Part of a small language model's weights: MLP 320 SwiGLU.
MLP neurons of a small language model. Each row is named by its layer, matrix (gate and up: input weights) and neuron, and shows model dimensions 16-143. Each number is 500 + 50 x the weight over its row's rms, rounded and kept within 0 to 999. Numbers have three digits each. A neuron's up and down rows have the sign that makes its largest values positive.
After each neuron's rows, "fires after" lists the tokens most often just before its 100 highest values on Wikipedia text that the model never trained on; "fires on" lists the tokens most often at its 100 highest values on Wikipedia text that the model never trained on. A number after a token or word is its count.

L4.gate126:507545482529425512543482507492433499506516568542591468453509425480447562482455552556523533454408430456514536511441559424497466581552538602551484371503552495516443463534478457456438449475528527468439546550468516558550605481500513462516446520485496481517531578496567417477461481512473541594475520453556479496528671461522468546534544431422448491518487577442453506510490550438450449370437
L4.up126:521534595500424450529523531600422446488519460480571449535532577534483578373500531424486547481532525426513517522441463455436520536471464562512568467540610517469467446587451597520596514430469544530496437468382497540559594487498552509491429477497484515543526537371541411470498456525454487523466479492478520528500624487453475543565487499503380517526492478475524503421521412558412516538483
fires after: "ist" 33, "ce" 8, "ak" 8, "us" 6, "ry" 5, "em" 5
fires on: "ing" 38, "s" 27, "pt" 10, "ents" 7, "ure" 5

L12.gate186:451514381561508516460566580635474582498483558512511502439508505536519534466619484494386440555477474486525434451398478521505496493545428441427475562492495531546404581506467496476594458405537514516409413491485478502425515482491531436489562525534480503503492502504570504489512447472473570479521453511502456528518530469488442497441493605367476589530450458441498574419440545424516510476541
L12.up186:459503477532405472496571549538383532568456558451586518492462585424487474464479548453522509472462481404576473522496582466505545447469495492516434506438401578508503536472553510464495460582535567508475471485491503484522476513604573521564601537464524489481558451503442637513549496537515490558451516499357499504570533514579426511484516586470416542490527518543533551459437506520583508473542
fires after: " Un" 37, " U" 14, "c" 6, "\n" 6, " the" 6, " H" 5
fires on: "ited" 37, "." 17, " S" 8, "am" 6, "um" 6, "\n" 5

L6.gate228:436600578440469448494549538447499500555522450564598548468425497478519502593483406464509568556571562484551517484543566458534587533457476557489446629477528485500512484551495540453522440514450460501554394554574521540530496552542570497504494465420624540483551509373497504547638492494503481386509434534477432593534424523568547477487545554525579538497552513528504527590448452472419479481499
L6.up228:500540509493485518538567445489526532497478444511477548440492517447464561560521542358489459483532578445484544550462468589507524547509493524459527551543474523472620520514455540505571473406509405504469474563494618465517587497566587414434571514556495446514505520580621519542473518489491448457555532480604489446485474397567459454493540479499487495523602514518389547474501537481393422568548
fires after: " (" 36, "un" 22, " \"" 13, "orn" 10, "ill" 5, "2" 4
fires on: "e" 37, "t" 18, "b" 11, "19" 9, "m" 4, "00" 4

L6.gate144:490452434479446582564526524526552475473523449499488495485513549475556448468472512519471364455540502413547497519484558532489543492416448525453535564441486530511564416432475517446519526491420446555545533522562505543536578496501498493485421471474556425533575397537484579453503562514544472442435415469539475467560529441457599474419587538521599574497600475528488457464502533586519588470486
L6.up144:554489520523527531521481606516466513553501475581472603440515572512436571431551458503457435536442503497556506460441596409455536497503491540524468483411515523461524458466478568486487510460487475469532499578405386456493502497447476391434540458391479570519512495541562418559453528533535443512568495497473464607448499515489469617427475449432466485554350548600447404458441619504557493484523
fires after: "\n" 92, "-" 4
fires on: "===" 93

L4.gate220:530463525560534549423557432521511610563549535512483475459499556510480440488547528482379502442571511402493550483534533535565476535493467562552597474467503573559464474527447509628448460512505550444420579534507519474527446591521583597479532553491471492557537503448540506506466475458566561525565610577553463452503471520552521510466594559409436508604547514444476488480485495538553600463433
L4.up220:551470495561609518459583423447506607531528540446511491412473556482443469520550495563467525502474508454509533503540507530534508502469481549618565486518524517552468446597423472503443406573465538387459595546468520515564498595536558546470572624516466463580583585470548525472395463431559599468561587558589485450475538492546430455549579491431487439529528523462491506483430466499463594493457
fires after: "E" 17, "U" 15, " P" 9, " A" 8, "A" 8, " U" 6
fires on: "D" 40, "G" 15, "S" 15, "B" 10, "R" 5, "X" 4

L12.gate224:490433517451552478454415539501594554516502455482530406531523532466502544459430542539538523499515467542401472417523418388517451453512501526389403513562564470462564452477501461464545475456482485450489549551519495565413522506437566556499561563483431520496517498466494508562520576539510383487429481483504460421620521519432580541571521516533499491563486552536524534536583580452417541545397
L12.up224:552526466467496550514506501531566578468424359548491578482589476559552446503492475471478538438472466467492497457580594521506389421510492492519560436480522583540506482488548490477567542486496489449490652528512514518535561467461544556398470446460543486397516508549481512524510596505450483450572428519442434559482547503399625486454484523503555479533542480508557504504513448595525472463540
fires after: " m" 21, "ing" 13, "r" 11, "amp" 7, "e" 5, "ro" 5
fires on: "ed" 26, "ack" 14, "les" 13, "ions" 7, "k" 7

L14.gate267:508528511450467432462534526414499548624489534555579496560513421502470510432390509468514419403574498478485529467468566527566468523542554543458489564520477516543466528502610496495543413611450565540552441477441507530450547446571489522506407480468583593528567518395532463492591476538469545443497591594488576476526450556492505569470517523498494536562469412483507409445559548427530523550480
L14.up267:484465499382432496521440521497509489520467501457468516566472452527558451378485517542579459497497500542502512475441483487450522474587478503433448600538404407513510497596471460459457481543412443537481476531428556554425490527491519565542518513471518497483492471533523515494542500536599468559377453426388568509518457568540528517472562495415510562560410492515579550489477509497494535501512
fires after: " I" 27, " B" 14, " C" 10, " L" 6, "g" 6
fires on: "ar" 64, "s" 22, "re" 5

L6.gate104:485465478483418552528530451580502487461429486478488461439467522507508408464443435603455462596454460497545575567581445467543480594520442471448474541569594524571541505531411501482423596459456551551442474515598474509480556615489449499501526438446533481435466464467504524514493580471428393510553509650499436475475454465539496478480459539541516528549459502521547570441453425587513491535563
L6.up104:456536585507385482500548523557507574497460481440560548482524503479518472512505435535485425546471563489540561560615497466592514513488334472368490463533485548600517561516561488489452523433491514559473419397549480516522458533527453494496505395523481455474528554580514501585530547485561440492485434533540439523460489392445540486474535552594521531485545475546541505428464443511454531594606
fires after: " H" 28, " B" 22, "b" 9, "e" 6, " J" 5
fires on: "en" 26, "our" 14, "am" 10, "un" 8, "ff" 7

L13.gate112:550566406440496458536499483503492432560451442552423468502614430556513560516475517590474520486607537529511525450561520459517530515548539481525510459549454513473525466482452411483540535462542584485520510469544547479508494467578494602488423511407496635558500509521478516450574534506463571545526603596515544500611487446520378527472544612477615468494580556505539491513518495598496514529397
L13.up112:475536467427431564490533319588551487517436523439539580583517523473559520499535548458450474615483432471481556550580481447581466471495475503454454483549491458549542446470524463436570441559465528516609595432574478470485530511533554571367482531477462469577510513498481445478482479451538462420522510533463519434489519537464560472558487443502497429489479496475459565500455457620599471537466
fires after: " h" 20, "==" 16, " R" 16, " r" 10, " H" 9
fires on: "ou" 24, "ail" 24, "H" 7, " T" 6

L14.gate148:500515553445455428577439536425496559556466434497432496446488452429470564481444495518563442499406505503488519402496484434459413485512538541386433533462492465549526530359507529497547463460528447553478484475528463527440439499454499563430435569465441515521504543399462451489503581496480485530587472488475540400610390560546405453435565563496526583574397535596626527468515495517530502548458
L14.up148:488445460559423425578386457554405578537466484492444473460451529512524495519618530463519588423421507536607506523483477517538489534503562456358476447485511402535449551478503457471484490463560456489437534562477475498505567510510466521432496565481514444485582508452521533550445628492548543527523506497574467469516491529515578437485489566524513534533568457527647413516522431573471444462526
fires after: " h" 44, " H" 19, " le" 8, "th" 6, " e" 5
fires on: "ar" 26, "on" 20, "ost" 10, "ome" 8, "ist" 8

L8.gate120:602486455532534533594507606578493476452490585521461510554561526430511479495452566574551447551469534495507514556511457533618566524602485593470505444545542482580494460512537506481534566523534591455479520520536524497510453496478497433558491511567570468541552555481530462561582527407486397536476462479596398463595441546484494515491511545527579494449535455505547516537446435591552441482374
L8.up120:542386534547515457458462516485507440477524571504568543513545534514443410557542502543485475476473509598580459544444452511513538628513524502582536466448449552619525411583550534523470503500428491563525502493465585511528533498492370503461501567530602579552439518540449444463529523469503530463508502508536551448602515516462490477506442496510501478531462466545480564483591342420548451505555
fires after: "C" 18, "er" 18, "c" 13, "ad" 9, "e" 6, " ad" 6
fires on: "h" 38, "m" 26, "qu" 7, "em" 6, "he" 6, "us" 5

L16.gate32:517508569507557439443524453535554494436484512472505453506431542511456382445463538396487502518525545432485505498545539521517430624422460412533510570590575527510538507521496490505502491528491447433399518527457388504482470485508539511449546562401442501496571434545573513619475492414521510467591516553545472423507400480599465483498495559527468597505490486497498485510533512428645516576537
L16.up32:566497508454507493567507453487524477546457608508444412477486478501412539446484528493495420481460496464519496584489522543457450609542408484514524477484498560520496441479463464483499468496505406425371511579519558540470540473443409557498545516455356493531459446500561578569555500527501446567483444504523597567438551467493434516501488625524471524543495589485442521484476501439472507502453
fires after: "st" 14, "ri" 12, " cont" 11, " m" 10, "m" 7, "amp" 5
fires on: "in" 32, "b" 18, "it" 14, "a" 14, "ec" 6, "f" 5

L13.gate26:560539511522462518488564493530481450506483441442493394545518483519495461467444485432510470511587490517517545544545523454500496591549499451547458499559546553429534508511543512442446465464550522418419545482471450476508560550514427515505538461403553437510552451535525440462581498519499507539520472396445368457470496545557502468398588548402474519567492536511447459521486515550526585428507
L13.up26:498511467564454469641455550528490486492473422455472486480494439472460567579487513504489468530571471490591468548460493518545426620570522574465464471532501563437475582521571542521363450530481501481538496552503479521499582505543474505589500502426569539511518459455521414427515419483586499475498521393523412491421554501505443550539454494513451476497597509541497508515520443501504381455460
fires after: "m" 12, "s" 12, "th" 9, "ome" 8, "f" 7, "ath" 5
fires on: "b" 27, "p" 18, "g" 16, "ric" 7

L6.gate238:524571508533396452551569498484481572522585443571442397615545528512458546468492454513562473436505470412427511559554487495443539491475425527479486507534447506528458500528559475526405515481460477516518486460544517460462493569448556504476531512516475537438434428498560527484562383374502454553538477420483512457507530569533571462359482442472438540498561474509566512467453531525622513394541
L6.up238:436508521552538566484526512449528475574452459489509444550527491540374523518470459425527527479459388488529499470547518381504568434450466438499544526508501545521472472610447532565410534497489529419455435566514548593456526587463432398506477439518484546491504557479553543356502566484511443561634487462487390527465530459509500467548468441507498557521407466512544492490539547535534506473513
fires after: " P" 36, "r" 16, "ur" 14, " D" 9, "i" 8
fires on: "ed" 35, "l" 24, "re" 14, "ire" 12, "ous" 8

L4.gate60:480490457445527535485570542504415583501439493535444490590468548503463518448458452469501481519466463567434426502520513542400490487552524494411422548365540490459491544550497580553509439466480505524447448530545460548444478450478558531590604490415511368512496527509472457506471488434573516476519485501457514614463508515497525527463454632425431521496528466369577498439500475541539480498524
L4.up60:507546441431506476454585576489403540491404505492409477519532516524509538406413487507489442544486440528450503496486552525399463488560558460429443560368552464510512538537518581540492494456488508556465395516554452539483483451463533497616577543412520387493516475483483516512529504403596538477487484527487515577423514511549490486455504615437452563501517410441580503424538511585539501499503
fires after: " Un" 47, " U" 14, "im" 7, " C" 6, " H" 4
fires on: "ited" 61, "ong" 22, "." 14

L4.gate138:481535505418499445517442513498508483516518517415433481415455565502491477624482606495490607554498535475557458428466476508533575539504485536564510511463341550505553545483378530483511433532514535577543481502475439451482468468500489542483516503508496553562533591528474411484518477441541518493503539520464580465509557493532517455549440412448572527501441521483458440526488477376500544461553
L4.up138:499514567540500514609510572474566507510492535494475482494482466482410528559474554490475503501481588381518520520480486566444472519564526508511517590472567563538561510471550488510549494582457478445565530631475573467444477434453521490430527562562548512548518504558549494370546566437407543474451464504453562398552497497614403515511555530592575520437475471609506468505519529517594539533485
fires after: "p" 24, "m" 22, "b" 8, "w" 6, " L" 4, " m" 4
fires on: "and" 49, "res" 13, "ount" 13, "up" 6

L14.gate197:540543578441516489501478555469521530493403570528519490487429485532459485484527513445502447411492505452503461553461519413399497611547482511545483529594545520515508499523421579509395597553436535388451573568380536480483477455549517514477366484522573417500552511416519455541467520499483503444466472576553507495504342515518517552423440504555504484510521463501458461527489631405550434492453
L14.up197:506553560412416361561481524485504506521417518494598421519474455597458449486448479484557440412463537525544553510439420395538529476489595462553516491606585477520475524463418561509571515494407468428604485461466472488522478567445560529518554448478437456486562481529543465514555553559522469536558485586568524501468497544548497561460489540478488491522485512446550495505416533465608506500559
fires after: "st" 12, "ri" 11, "ect" 9, "et" 8, "ut" 6, "ort" 5
fires on: "it" 25, "b" 15, "om" 14, "iv" 8, " o" 6

L6.gate71:555554625587406517428426518410486512529503560477533518485574548419561521544488552538496413479490478442473528557494441499367456445551389523367506489513507405547529472470510517454519465467551470452490527507555373574534498484469505556529571577563513526485482508540499499499512513440485530610565489551502500456534602482482504510554550549451425479566509516525437416468521436534474540448565
L6.up71:470504615623492518482418495541536435554458555469570626457489537456597514474471547533532475480474576451496489535451447500429445464495545533375519581538539453565516521449536532512520516470559501470467551495574399515502432495519523481554503568511505494548490571606482478475555540504535454592535481577469491475540607472422498476538432485501425495594522508481409453501542438536523513466528
fires after: "ess" 19, "ac" 10, "ers" 9, " Mar" 7, "op" 5
fires on: "ion" 92, "ment" 5

L4.gate65:486470451337437567552438397537501523557622493436520433505522424505480556510490555473519541509464446469511510481499422526532522578514512500522483477412459407541503531416465421575496478525528514548541488467557566600517491541453541558470469528507473571441554332450452476424608548445538541513515535531468384514545540462518433502478539509494534509484494516552528498464393439621487544467518
L4.up65:479473445520496624448468431470432536471498459494441447468580516473511481506545548514620513484482452504469521418571490523459481493550530462548404511492473548543494532407448505493505470504495532603632536528592501473533459593522445526513537580448435453499534470527530589524589559530492544613559585468435479458488446486520401520528507457595517476493538491518517365463444440551524545502536
fires after: " R" 15, " ex" 10, "le" 9, " r" 8, " f" 7, "v" 7
fires on: "ail" 70, "x" 15, "p" 10, "ount" 4

L6.gate271:479387453491487555491432406507453447534534556522466555529490463438554510445445514473525471439421464518416569435612553516486511430521485563586540406524554576531401485512522485441518515582513595489391491548487531445484496421531514461605506478527517486459416533485545428513512472513452584628532412462448517431580508499618491580540477524457519524521479558537456493480540470422550492497434
L6.up271:518450461429514543561409447483503496589492424514463566654476477510474612427547500473594428453401492506414536532544470486469473453497523484494476489533481525508487522479516598456567438564525536459359450481524501631484508510467532504572519544455547546450536464506494430560548505476518554503550450548457464466496531517620519600554534508506476562581553509573533478538414538504489515478430
fires after: " t" 32, " T" 11, " l" 8, "ur" 7, "own" 5, " th" 5
fires on: "ime" 30, "s" 17, "ess" 12, "act" 8, "od" 6, "ad" 6

L5.gate228:445553496495529551496512480517462563464467401537395424532572392550604488425464438521575536457485430453461504497515488449470480429579464485506509477474535410442517523530390565554481481447466530559512528571497482505386445555533429559491490463503500519443523454452527460535536558507426489463550485602564373581504508465462579515440449483553476454568520541483506609505575503421530530542435
L5.up228:445465491501499526418480521564480597490424397480443467542546446589466453415477419514600532491549379424508492573491488461543451488577439540554542595471523464427560520579440518523462489498392570480520475587508426432453417576516449481500484431530486452474534449440472480543476541425472468487534477547487393586458464411471580507487518595585555538535490514462545600530601515495565508504433
fires after: "r" 22, "\n" 13, "==" 10, " R" 8, " m" 8, " r" 7
fires on: "D" 50, "ed" 47

L3.gate89:528562441503339475564450548484507423531515440544489570527506612437504495543528508392538397420471520489517521459495503535541493445521441482550532520498548624453596425339511546427520515462439406448506467601524600525508594507554521449461525524529466456486530446562562520460483494523481443436493538507457525486554507601446421569526551503609540580508555571514507446460547457495555485531430
L3.up89:554510475492419517556403584507428435582486430561474494448523543496537445552565521435480404444442559443487564485438461528492535443542510482555498498473466573517515494271557570390526517514425518451480521596548514485535571448529529455493554512528455397426504427546567518556460441470526493480531552474443569449533532547452377470487495406586546530514446555507432440412476477537548494506545
fires after: "\n" 92
fires on: "===" 93, "ail" 4

L9.gate60:533444419464481375477511597556429489550473512420432557599448499531533497406524473522480522578529512407529457549426474496585604504476549432524499546503510555564514489536539508589480494445567512452466531521556524538428515494526435470435475491539520441531529440499523420391487506573401469543504539512551527472639450519538516505428490486491495497487463454470505484522497507458497471525348
L9.up60:487495492522490462434430564523441545600511468505505562533475558522503506562555431475427512587457462379515532524501453454620575486558460404445482567444517565483484515541482465600510529533523436502564505460473544487453473381493396422480429463526497475491423486530495478446563559450441533495519449563523546428505492476545518569502543483509545509530496503530452592459387471521504460447433
fires after: "\n" 44, " b" 11, "ot" 11, "o" 5, " d" 4, "ur" 4
fires on: "==" 27, "orn" 17, "\n" 17, "b" 17, "ied" 11, "ing" 4

L3.gate38:471471424565474512394550498532475577469440485535457523527532601551508433399410477402494548518552509536480441476566524507530513528530394537426390556482495440385507540500557556513447557416555516480451462411534491568546463544389541517542528550491494415434487487451397512496531545443580504517489509536437521609477515502462505496478417623446415552483473475411534469453587511553516497511497
L3.up38:512477477517523529485566558532403564543442474547433511447389601570475580384468478469489506556517504546479439489527510460512576591577404549515504540421537472449538540538529523539501519472449599584469479468534458526461434551432513507542512499473503488486479553596494496481524503423646533422492511448392446582481525514470583424468431588501436589542552442457545475480496455494526579543573
fires after: " Un" 47, "im" 14, " U" 13, " K" 12
fires on: "ited" 71, "." 15, "en" 11

L6.gate40:475501404459502340504519475575467528542436498437442491595517457471522518542559515502487524583523457419541487509517413514409438490529584528493518513596397493568500512470541532617471407527453558504512423483466605544533484428408580532534481454568427509455516451507502477503484498514559437439509541563416478520461451577442455515557542463491447489446490428497533458452482479500545633510531
L6.up40:417509497459459510496497469412431450526478520481597474478536487501469565520490415551526458542553456516538576483554521462496508566519589479450497466483442518514554463441488537512518535477545447513460474628425601446526442423490509518542458513493460523556569426538596527466503487413507483476523444578459472443526478506546442454436404426448451590611549524575529518516494419471457514436535
fires after: " R" 15, "r" 15, " r" 8, "v" 7, "p" 7, "n" 6
fires on: "ail" 43, "and" 24, "he" 11, "ra" 6, "ent" 6, "ort" 5

L16.gate125:482443394464512513432609555513457587468462522474483558514406450469573429450511430477394564554593424444459597503583512441553517529483472524471441497488556533462469475504453627492540526528474513542526443413520421549479437402522537446505512486476540487511437483462505523460535466505506525506468438427489540461466522512515391565466498476455527541515433598512533488459582562506566394473540
L16.up125:433508575502495457412554479566498521563481513457480592525514475461489531475421462598393552505543544415425585500580544425542469388491555506529486421529451502514447487527469472503407582625406493403516568408485530603541516485485457500501571516498412524573467519483473512494504511486477543528486477527515514520526548476433424490531462507473459478474534524543505648454545519563495490583487
fires after: " B" 17, "b" 9, " t" 9, " b" 8, "st" 8, " T" 6
fires on: "e" 57, " Re" 11, "u" 11, "se" 5

L8.gate72:464569443559464493493495465499447472544393449430563441471486489392545499473528560610543409459478510518513478471546521557499414472514554373498514485459410559492431490531529504501375515567557470441430456531416439569481571579575539491509480531472565461516433518511452483504589563430441510530533567578412464425527506470447517428550617475536469523498505522470479514557487493515554490515521
L8.up72:567439516523455499523458466497396514520487482532503468471506516489503520455478616495503536518488564591495493530559480449603445468561446507501387479551534492558517477391462570534457430468621532528398489501529465593599521553562426531419522500437566541457470467502502470595490561576501509504544551546551468503419593501598503484498548453477562552541566504485568463505528390554495514571470
fires after: " h" 16, " e" 14, " J" 12, "h" 7, " H" 7, " a" 5
fires on: "av" 42, "v" 28, "ost" 10, "im" 6, "ing" 4, "ow" 4

L11.gate65:479521481555493461508460580567478522501524539442561460473475538463486599371514476548514504558504548434554459515503499505422443527445497600511426581515497469504497468436525513543546548556527517528599479492450508550497415468552497484469420528497606420455549541538540535476493477511494484449500488391492589538541352463554503476561538588568503564430527555407368598537541502447505499537550
L11.up65:518555413545485486533642491481479554528580413476537508549559548454427590546502504540457494503466558522442498457506521586520545478522528480482508485469472517539450589477503444484478576582482460493499543501581503498461465434482344440523533395466565518507511575477440503480501545424500448424552457512422510491567379483602491593487451526550553568507577539538463505490515453504554447560523
fires after: " F" 25, "r" 24, " L" 10, "ir" 6, "ra" 5
fires on: "ran" 31, "ond" 11, "and" 8, "th" 6, "ace" 6

L5.gate193:490480497559505528510519480488560529502450477515452477497571489585479492532477425447473541505481453533561521492448544517477427473482573457524504533405509490484536494604462445455501516544484460442408536536538418551532469482572494679492487503493600526520538564482405406381552546517544410438512534465509511448527559458526467542498583471465472493507555471548538576479452504492556447457453
L5.up193:466524471541554542545499438511506540463526527500575533521557461546391486525485411478557456494452444553520516395557470535458468543481516555497470499454455389489453463583542424494467557514486444485411431470516432502512479437581400564469472591497508552533508546426466452398596528437489573480520488532464508492554518444519556452538560459453565542502535437536489565364552402534410485490449
fires after: "al" 39, "ub" 13, "ad" 8, "b" 7, " Com" 6, " com" 6
fires on: "s" 46, "er" 24, "in" 10, "e" 10, "ment" 6

L5.gate139:558582485410466476513511538589530528494511504558458487591431559604482587425443462516527425522531428499456554546486561536473492475570534509441425545453561471492526597572548450488576483447496510496474483478560458435431489486502426554575558539457564487468464437431535461551520551489538531432463513468446490499556505625523490540437442550429598492588565497494524504483452410566460400505461
L5.up139:495495421389463539501553514502479513497454511483502509501445557491462500455580522439480438565533456536492523586527586559454533456502447567536480547537487419445433591529496568532529478532538541528468461472539458496579335478470468539593565560445558483493503524454550398442502559584496585513519431527495467546456601559532544515460496493508553439619559527396506457485442495544490489516403
fires after: " Un" 47, "5" 6, "%" 6, "6" 5
fires on: "ited" 53, "%" 24, " were" 11, "ill" 6

L8.gate139:446538529491524477457456475440477522497466551494512442512448466489598416378468634483463542453521487471532544438570588524466534504473462534504547536534471486488541488511514462505543549447516468341499522573461529418551529575493587507508513518419467586570489463495564488519446552516400459480439600496453514610469542462498518481512512509472381493591511533454496504603451537453592439615495
L8.up139:520422489428470512555547562464539445510546560485509545554488457403496373450455571538450544492519547542557511503417566519457508513504530567476576478506505462385597379406459482383501563412437498382549527582500527488530519543480529544586514436483487518496466511535401510461503556493478459469471535490499629546604525421465425520502523501461503466531418522503489482567494488595492473526486
fires after: " sp" 24, "s" 18, "st" 13, "ff" 6, " m" 6
fires on: "ec" 42, "um" 14, "it" 11, "od" 9, "pl" 6, "per" 4

L9.gate183:516572481465484538458461479571528439517523550440470392469526503478418602432513472433435474426517482413502550553493562583513483468443492566464473488410533411452556529429501518476453629558425477515520486492561532486531607454509530498469522538480522483557472535545570388499496522549476590483495527484485520554548465563491442608593536401449484458549479530522571522473478493494535536553446
L9.up183:580586530527543574534404525552473547517460497504503547496449408488444525422484359497451528551441536441519466532554500551490560511532478539535524516460514473543499490489518514597602575544482456403475516446392565577500503517549561521478375520485523436525490512594544510489451464506475463538484487510512518495455423566515544482549456538529489654458555372542445517472543503530497440550472
fires after: " b" 33, " B" 12, " G" 9, " It" 9, " " 7, "b" 4
fires on: "as" 28, "at" 18, "ased" 11, "al" 9, "if" 6, "ome" 5

L13.gate31:540570495481510513491468486462565363470556485573486479562558459533515470475417561521485521412474618554520558533502456455404534496508403462495442594479506459513575537555448496582471488484512454433540518485420495428450502449510445477488466554451530583470572457450494459543555465561463536425484574571535521512465541412538498525453425551502517503422524652483526495497493540496487600487523
L13.up31:470453478472510514442429472516542437526447454567529584498540475561498454517405519494561458533531536480515470506579450538384518542432424558494460595506545575474564469473379427480558492495564493475539532417511503506370502551550529456552616534518489530557585530524512470456465496490552530500477574596514495550528367470540492496536471482561507466502494525499460498493443451457410519481644
fires after: " s" 12, "ss" 10, " S" 9, "erv" 9, "s" 8, " res" 7
fires on: "oc" 52, "it" 11, "ic" 9, "ear" 7

L5.gate47:482501503483498436501482555537499512500592485508487541548452447459503466432453508503564433448453516547483579554509440436449494501445492499536473489552470558477487399539555432578517608511513529501512430524473504499466648435466471526492480479451512521467437570507526572441538563526444555410499529491561501557431469509507450470499418471528518517464534598488528517481530473370519524474518
L5.up47:436516498474553416447504535503520465467635560487468549530428405437527441439477487565576459442432510567511532490485457402484451484455424437593475542538500555518422377555520455495541605525557572466495458525528462492476600455487499495517539501483490511511513593495435478483590547511509550461579495424501539527483511620463461421531492522450502533534480580422542503532533423414440507524496
fires after: "ab" 26, " to" 15, " c" 14, "amp" 10, " V" 7
fires on: "le" 44, "are" 19, "ice" 18, "ok" 14

L11.gate17:433574476492494592504519465451524506482545535484483443528472464530431477541440554462447543475466514526558534505496417476484601517512505558492494420432522517541567531480533591569564592550456511451552607527391517507518454493409612466425487548450536572565566516512474490416382491445447552504567537460539477533500534524491541589328562463548576501436504564480411548490455495480498486577521
L11.up17:446484424540510482476525520547481443559518474509610532519474469407529571541441573450531413512524490456509466434505538528462546426568493477450485426444486421504406483439516484499499551601540438549587439518479479454538586356523468542488511532524513509455480397498535435451540479538441501528528501418517524481493496553561570436458469444565460553568442525441428562460465494595509462520472
fires after: "ar" 17, "or" 15, "g" 14, "ot" 8, "ed" 5
fires on: "th" 16, "y" 13, "ld" 12, "il" 10, "om" 6, "ate" 5

L16.gate240:499568570493524499548536468602483546498566555493468477420481469491484565475501391521506514575412524538544445394455490523483544579595520462544511430519473436499477576514527448556594425426425537512517435489430399527507494489514508482487418510455490464462401512485540460588520556525456525501525514509418510480570433530448480523499576552474524587507515435505585577497449471538490382487547
L16.up240:507576458423490554471468459491573526509556569538497457483512509623505573505478487462437564581543431498521522391552550493411431522551540404509560465492569506498548505469605489500553388531468495448493464529491477573524548509512506548423419534422554454474572554409472499526511542496500557494493527526468461424455391477519462487502520439508514526599562491548506438574480452445505542482565
fires after: " C" 22, " c" 20, " is" 9, " are" 6, " B" 4, "ic" 4
fires on: " not" 16, "it" 13, "r" 13, "re" 8, " st" 7, "ost" 5

L14.gate113:506516521527497463433584478536508483500470497458448554543501560461562520557510537529433513521453412527537565478454453567533559583533456485458497511394525445509404488502515492519469624514463583458521478500489522571426497422507416445531616503396443549562502540504575522527437414517538473502529624482589563504515437562517527526530446514524440477601562476535555564460542579509513578489488
L14.up113:555557482478486577487534501493463503431616533404403472531513403516566548522533479524432611487478529539563548466562442481521461553439494511468551538561588550398489453543563478550518391543421503492488436475439432470545481547469448572487438498526441499458463521500548497482558463439499554549637491477400477497546409462492544532528499554457544549524543486526482516632545455432464503523443
fires after: " c" 24, " C" 12, " cl" 8, "uc" 7, " was" 7
fires on: "a" 41, " d" 23, "r" 20, "c" 8

L14.gate139:597555500604498505550525462480518448448485523503423554549453468548441406547506474372525572498522470492461552460598431530512449436494453509487569441504591508442483453480487526408476526475468428467457542477575510456492482542448575517476535439445605513500519538474594527488484451556577489533497486467498546573524567460452420571422562536516515430486440442463530541540530492537499496549536
L14.up139:563466466503513532523448444488469482441496427525542510522496430472451413464546560417454446538570560565487550570503389517513526555509505477532422530408480454558449468421480444436517478577431566495492509462428610496562540476442536494519541543524529430515545475548531491462442513486480426460433621500550508506512576573521508467516539516537446520468522461474467485603541530553495406465539
fires after: "e" 22, "m" 10, "-" 8, " o" 5, "nd" 4, "ro" 4
fires on: " of" 34, "ong" 9, "er" 9, " ch" 8, " Ch" 8, "h" 7

L8.gate184:458457523522468534544484517478541477537483495536505483539497522460486435557461511413497517454571482452477543508536524517530458510577540512511501492464377493491422507508538581479561462461485583476516527509449482507506430604543536513529430390610416599541480532519459468506461577548506469449442540447504487540547596584480541514550452447410473546518488512528501490482439525566547497431424
L8.up184:425542534495557583550459608518398540513359514457482524542512492443454575549435543524545549391473522494531527524508594489510474540498427580484369493446513480516497527486521392546554502527484524419524479519554521463552513450469501442600508486580373475528544505458503446449507604544473523443544466448538613454546414502592535447543531399527567478439538494541453512523585534534499526510522
fires after: "m" 15, " m" 14, " l" 13, "oin" 9, " L" 8, "ent" 8
fires on: "od" 42, "aw" 21, "and" 16, "t" 10, "if" 7

L6.gate217:528457439442372536510482580473542515535433449511533560583490536502431508455562471460452565536470368390541526453540574483498501473593475406496500500528524576524521510468497482600473493516523379510561480559505611448502506500467381516480514436565520397495483583464553513440445516501514489440536450540471472449557538549588500658503514528453543487545510517532455518529473454521500538448486
L6.up217:500470475503402445511511538398567454576468489594454586612499549515440460421561463516463485525439464440623534453541580471499532474614434437434479549495506551510505505441462494606484493489574449516520504584573565458512525421481460508471470459594452412504520550426577477458489508521505435402515501580478545549518574558554502567517524506468544387561490471554436478544492426592495486409489
fires after: "\n" 87
fires on: "===" 51, "==" 23, "\n" 13, "ied" 5